Weights of a small transformer language model.
Size: width 640, 5 heads of 128 (1 for keys and values), MLP 1728 ReGLU, vocabulary 8192, 62.1M parameters.
Architecture: LayerNorm before each block, rotary positions, no biases in attention or MLP, untied embeddings.
Training: a variant of Muon for these matrices, 643M tokens, 2692 steps.
MLP neurons of a small language model. Each row is named by its layer, matrix (down: output weights) and neuron, and shows model dimensions 245-340. Each number is 500 + 25 x the weight over its row's rms, rounded and kept within 0 to 999. Numbers have three digits each. A neuron's up and down rows have the sign that makes its largest values positive.
A block is one neuron, or neurons of one layer that tend to fire together. After each block is what it responds to, as a language model described it from the Wikipedia text at the highest values.

L7.down326:517509463498486501521500490479519500507497472522484479486575510514543474503498511505535472501469516514464540510527451514533498475510488530476470442522489526504518500522546536508544514539528449496470524470497490489488537519444513466535509523514546505504536482464499545500444512485489506468
L7.down341:511519483469516509469495497512539499471538527488504501488473525506501534510507490549513527511505482546549487489526521449522474549485531440489538515541523510465508454502508512488495500519547519479494510508445425500501478499467454495505468467513508505454484525520488511485487500541502446490
L7.down445:463498469500532530456485500519494539494517488549511497508528473518521508504473567515515488515474492528544548513529493503468433516524506473457520444517500481539451503499505489480510539481523533480501518469487517491538505487466474487472508464485488488484499501465520493509469465497492532512
L7.down552:483493487512508535524510476566492462453487469492498481499539548481509480482522489532515437504507489514526524477493511499487448529517489502515492483535513518502501476482530440486490469486529524497490477502469456485490462498518483523496460530484514487515469458513480512494483496515499500484
L7.down601:508501515507489507492477515527451512484494525525523481473489529478476501458505477512503510519477453536514501441508511524449463507512521474487534495521523532476521506493531474470521441533496466509454454490460543467526478458525462487484489443442518496483442489468463520503475470531512509511
L7.down843:500514516542486531527477503500515516518503487482492516488518554463517512489500460480526540449529491526497535490520526475446497462497519523529543504465488494524490514474526503512516494465545474490490474482456486481470509520502458488512508484494485546492531517482556484501504480478498456500
L7.down1591:448481528503492532498492520523493511478488522510520511499482508503521507482530494493460463486499506514513493498497567531479510482535491517526504466543463536519501500533493481478543466539526541483475476514483487491474519532491463447505460507492517537509439480475490485484484480472479440514
L7.down1696:499464489521451533521502520509467536456516492467486500503512528453499513523536486493449505570475519507510549525477493499498501504530510472497509466510527484532493458532497536519534491547451502512538479478518503509487480505472518527522483490496485471479459531475467507522492503535564483510
Copula after subject. Forms of be (was, is, were) right after a subject, strongest in Wikipedia lead sentences after a name and (birth–death dates), e.g. "(1974 – 1992) was an".

L7.down133:479527488497520518519511506521515493510439495459496504521508548510487476530524484512527490486509483494494532523524474485502480527487490501478489565471500526524528466455463495518495518458487527481471545476496507482571485520571512499494487525532541527485518503555510498474501524540475500493
L7.down145:511502490527502500528527532504488517420514493513485486470486493513513522518509537537530437509567495517479464484471497532513467462495534487496522467520506520510548487471517520495468505520475468500506509515501478490544537545465531481517509504450468496462518486560493496463514519486472452504
L7.down367:503524491503497457520511462515520509484480519491469471512487495482522501492455542536487522496536498479498566517486494497516514515498527497548510523504420498572489506510463490513498482462445530502506483441529505545476530483522476500487489539481490506486456466495522496459494492547482456525
L7.down432:497528501476499527526505499555485503448516519524492489484493498502480479512533500511489448478497472468508509491488509494476508484521473490518503519500496513545500505466491503542558462477519485455493550476529541483528455534498498558557536512501489484517471489514515506520512497481485496540
L7.down584:485555518521522506512480536504487513433529495439493482507453505522453479505503507534522490523531520512550497523501471516547471483462534485482534478510526518512506556504508516495502453499490536511529506538497523495485562539478498474511452484504508496478533491471498517507488484520448527494
L7.down593:521495531529521512527507501480497538524536511452559449496428494524510489495541490470504506496496504527506545536505480456477477492512466454475496477456455562527514499482534497484527482496501485477525502481475549532490477524521471545539500525487491486529499505497514471468485510514500540511
L7.down813:505500480531537501519516504496477459492585495497501487510467494527456459482495489493502519493474512514486521485507487473508500488504503454519504507489473503543491503490494540474518490491517530507537464551492495525478514529472563445493490509490516521491506512522519491499522513490505485534
L7.down1626:530493508489513509550469496497475474496485502534510501483476482556528499531534509488547518489498489462470519490491471491512491460483533533508504533504499548523481501492480495522514445522510505516506515479477480477518531528517518540527517539503529467544518474491465555530516499485433492509
Comma before appositive. Commas right after a noun phrase that introduce an apposition or added clause, as in "one older brother, Christopher" or "the current owner, Clayton".

L7.down82:482509569449477475508487498464477509482530477497548473493473514472495520520514517488490518488446522497501467532493432536500487501527525494511476477535520512480524512503487505496521473525502464492535511524477528497464447501459500499494470548511536495526577491497483512512504484493525487506
L7.down193:475495510480526458596519467493511529499475484490500515452490527525499516538534466503514495475480521481541505451526476525502489532504493477512509491515554524510538506522468547511495478540445500509436487468506501474528474506500558471522466511464518500489512503463482456535521513517486512492
L7.down204:504507512472496500485516492465480511525490506487510479516521542498498473495478493530482514535470489494483530512518483492486526565499479502472530522505552459504480471520491558507456472508520461532520496485423535472520455522511510520489532550480496484489469458476459560490517508475510484515
L7.down608:492498484444525483523503501468473525470485445471512482520534508479516514525537546459481502525502521534485485531466502531536509503542501531474516482487539517503491486527470546506530494480480531510569498522524497514486495468474503511509474533456505511485505524509480549481531515486508487516
L7.down633:506495495497531484487476469541558473502483493510462510494489520494476480510472490530492498500489482521509507519512495499470511475493472503533501492541499453483498509520508510500517528501518500517497550538500517528504540513468493517510518501512502529502491478504476532459518494518468491511
L7.down1015:482470473479516481464468516506457485446516459474516493466524455477501468500483528497486506471472489438461479502474523493492494519503520532531490546506546470502480529519530469461538504489495536523531532505469538496515511509437489565469486502441462561491491452526466544502524541492543474494
L7.down1139:515481487477484484483517509513513547475501461499476489514503424516495512505495463510515481480490479544467506507486514522502461484502514501481517510538465496504492508483447519499495499542504482498526521450515515538501481546507484484479504510535498500542491507540519461491493479481506495502
L7.down1478:506486493489478514529489482497516525454519447525531527521498523484490498527497524490525529471492485470491448518515505498487475516490567524511471477485483530488479480530531535498493506483508545511451481486505486489516476477529481519539466503484470496525557458512428512500509516529490514528
Connectors inside proper names. Conjunctions and prepositions (and, of, for, in, on) linking words inside multiword institution, award, or title names, e.g. Securities and Exchange, Society for.

L7.down261:525519497479488506498520515516474515538516468521507515515501526520498525480489494541494452515520462512513502493520484508481438515475516521477512507533478487493513524510505493539436488453526539486457514496509522452514515499450521504550521530514480507514511525501496462504542530505466508510
L7.down689:539497464487513523489550456534522482523501508532482511485497485493483477467483530466505531513539558501496503515485514517484500495480469493485494472502505509480474486524503492485489476517504498481533512518483478481465514512503526536513526482501497529448505523534545501458474475480527511473
L7.down734:545459556504520491481505482512514479505494499466476455547513521495520512468503537521510454479517499563506533480521515462519507506496481459458513496524491518476501520484533468523488537507525511475492537536462522551503471548485523478496517474511512488536482481475556510512530487491501462485
L7.down981:528472494471502539531478516524490529513501532496526502503500536482515479492528485496509482529490492509505518455518462520476533474524481475492513510472545523478549491516550487473483535476513509520528518512495493528492488524475517514507513516452498456513486500488537478491473505506534510457
L7.down1000:520535514532468482522499505481458489496512537464526511501536513537505529429525513513464482458507503491529541525463451499447511482497514535503520516484522497504562491546484502547528499480491463492531538508471490518445530496503488542495509474508475493504503498498486492458510493499513516490
L7.down1121:487515490513487501472460496481554466496505514541482538494482455499483502503514534504540488509516565528546498494482490472519498516502453491504522500455568497501535500478498550483520532493507522505513502517512511525524463505459491470532471483490526476482504481487485422481516539481483515510
L7.down1449:486502509510510496481507511527524519465496491486460530468510563514527525491476488539483496514484470521519519492519495498484482486472501474538467495528484529480487474453514559477489485495507509494441501522482497463517491503460480535502518525510533485507481531482497507522471482470494498498
L7.down1578:504534489472505497471489508527512528541509510490506498464466498507538517486508521503452462512504524551526534494454495492439455462506549517512485473484487509469527494445483497507507521496527497520499497485533484494567526461481523502538529486527520501516471487521471474489528526431514507495
Of after nouns. Mostly "of" right after an abstract or plural noun (introduction of, shortage of, eruptions of), plus some word-start pieces like M or T.

L7.down14:519483511457492529516520515507514510527497551494539473568493486504510479538461502539481500545479493482515492460489475531485491479501469448530483512510541502523422481546510476464500475530484484476458458479477503514493499492484499506534527486510480529508490500485502488517479511474489531438
L7.down120:446496466545490487559530476487460510502533484484474523493490477498535482565495497488440499492506505449502487510508521527495511506500532536522450444468529523528501475457508505489514538503518542534537416499515485532489529470502491499479452490504495536452524470498501495515466534482513493481
L7.down182:522477469516501518535518528487480507493505523508514531492464508508472512504524459530538485472514489499489512484460504507466476505510456516500527491507516522488541504494462515509526506531502502483508516467519447515528519481499547522562510483518516484499475450491516509496531487481429466521
L7.down596:501474490514520431518485486478465497504531485481481488489514497513453501430487503494496448466515488537469532500491509491469495520488519487518480490514565533486512520506493498526506460561486527477523485499489481521506510523490476513476501494510519478550542464490471488506515474469555471485
L7.down698:493509478504516484532551535518457491511532491493505542528485553511473461473488519521499499457488495488517486512446511518479483534492465523418500484521509519453524533476502494490509483483480526500461503544552472492506512469552511472521486526469504523520513484536503501459474493514538499479
L7.down1606:482500476500522525549501478500501522511461549535501506483465512476527450535488513503503511486551489481527490526499483494547491496512499478502536511524524547468501450524531510522505481505492542528543490474498495488562476543519497563483565503453504473532461432496503519506532512492490503491
L7.down1629:501532506497527474546447505559457464540452509503559476450485489495528469560475511537505498501487464500485460465454500496487463491484519530488558500554505499491518505501497476466501493522499550504492478486490512479516514513456487525503481509534459501497529468532500521456484455529531525470
L7.down1674:496500471523509479485485489518488480492506547465493489488496492481494487479492470484510524487543517477492462499455504530486510504490479491474451522507544445454522471476521506503521499488539526490505549507471511520537545498517488516498506448532468529500510480498489534516499514479475499488
Word-initial subword fragments. Short first pieces of words split into several tokens, often in names, titles and foreign terms, e.g. Th(üringen), Br(otherhood), L(ully), Taek-w-ondo.

L7.down21:505475495482492502528502509482461486545480530486497496494486501527495546502501509506499518520498502504481520504523538461508514523510481489509484505476477479496492473531518456462519520477549492482548524510463486495487555458504514516473497497522469516487529489504529476502473492476476467501
L7.down89:542473484520515522522496506460503483514495490541521487505542454530547530484487495498538523505519456518560515508471522496498509483483501479447470521539445518494517473505509477450531527517530490501488528522499490465489503498487491487528497446506504464500497489471509478509487463507509512492
L7.down398:502505487525449527483541478453521536478518469516489540419497498506499490477511461506496522495491520492541492469502488510526492520501484524451460468550484491528534515507542522508507503492545487518496507504536491490443492497485481493504510451523551506511545518453484514491494486491528530482
L7.down655:519457483546524480524507502502492511503457540478480507538488486493445518543467465489454527488534486498463494485466516534481511515438465496525510504477471499521482511501497498520482502489479522474473449516526519479477497482503451512465509457513509488515529502484505521473537508440536493494
L7.down788:511483496501492473465511533467481504457499490485513519517506462510478526487477456485511502507513509476487460481440506500526496474486513521461565476468508482470519493484511502527480529524521557525494518476462472473520498521462514516502500466464509528525501474511557521489491513516499548517
L7.down1084:523481491496506518495499513553522509484503475514489450502457499499515526517565476511511513543504495485476471522453546496545439506536501494496489486527504532517502462528526545486479520511474513514480497474462507549436497503494515446526512533504475541498496484500501528476506494526422499447
L7.down1102:507472510492447524515497500473505513492481481511499463493492511511518499512519456498508490539503525505548463500494527471476478519490520487506508489495469471507483518535513517463491510489484515489494458519467500504513495522470516484505469496483502511543495475494497548504449513506512455469
L7.down1700:529512451501528489501495531486495455489472489525463503491539507478472514486485489512500491503493498509503499508475473487515514497474460506499478474468492526510493497543487505524472542517512515509484446517469561507533490473558515529543496504509500478521541542498488496504522491563475486521
Transitive verb endings. Final token of a main verb that takes an object or clause next, often the -ed/-ing/-s piece, mostly speech or judgment verbs: recommended, insisted, awarded, rated, calling, restoring.

L7.down172:475504541536545556513498480520447470493490491476494474491517506511497460516489497474480467526488517536518488485540498503473517468522518522513508504475509544508494491506510454492505538476498458476506530518499522509470537498503513580512513525504478504506499509479509527475520528460497516500
L7.down306:546516495500513512479522512495476544473553507516455470512523498506534539461485547470527500529455470496455444514510505504488485489525480505512517507541548497469485469503486482522492549469476517496477473500474482527496506502477526506511538492470483531493445521518505466519526463460494488464
L7.down746:485484469525528505475501502495509499495539439497484545573545525522501484500515506481499541505514478466482552512513487512511502473467479505491492484503517549491493517462475493481490508491497500537541500503536490466528522497471538519499426535473457506498476516525509517491491476477465463520
L7.down973:468479525514521554522535536470490495484514475504480484527434515461507463470475497517460478507526502466493513482492476530467507486509509487500504520536499506484499527468466442523519488498507520485545498524524499492454501518522513518482495473497531527564480490474507508513511489453488512487
L7.down1518:509468497496560532480467489475494495504504517512511498497523528443493531515499505497529501499535520562490511487481464470472484464527505480528483460449506536485476511500503496514478503511479506522477555484518509487479458485515493512517503509497466460449554511480507481522564446488534529527
L7.down1519:514459485440473495461497501501513492505509471487472509502472506511528527525539504484486466496474534480489482491541500467470513530441477513484495463520484549561460493494496475480507485539506529488507466475548518474495464494495483527472472528516522511504506492515517525486503471514517522505
L7.down1587:466497475549485516518544493477488490532519482482467509478494483542531486504478481535485496470467481498549517521539517520496495471487477575493515492495455516500532522519481485500471541511501483513500540505543534534523496486481493462480507551487480452534502526520565516495572473487505509501
L7.down1655:505489490519511513514486497527467485481538479481478489468537439474485509472471464507474520547529460508493465491446528552560518499464482532478515479510497461512528491517471493528479493500468487477517501445480520524524547476534484523494497523521506506532495518569538473486500511486471436483
Colon in time durations. Fires on the colon or dash between numbers, mostly track lengths in tables (5:47, 3:22), plus UTC offsets and scores (6–3, 4–1); weakly on mid-word pieces.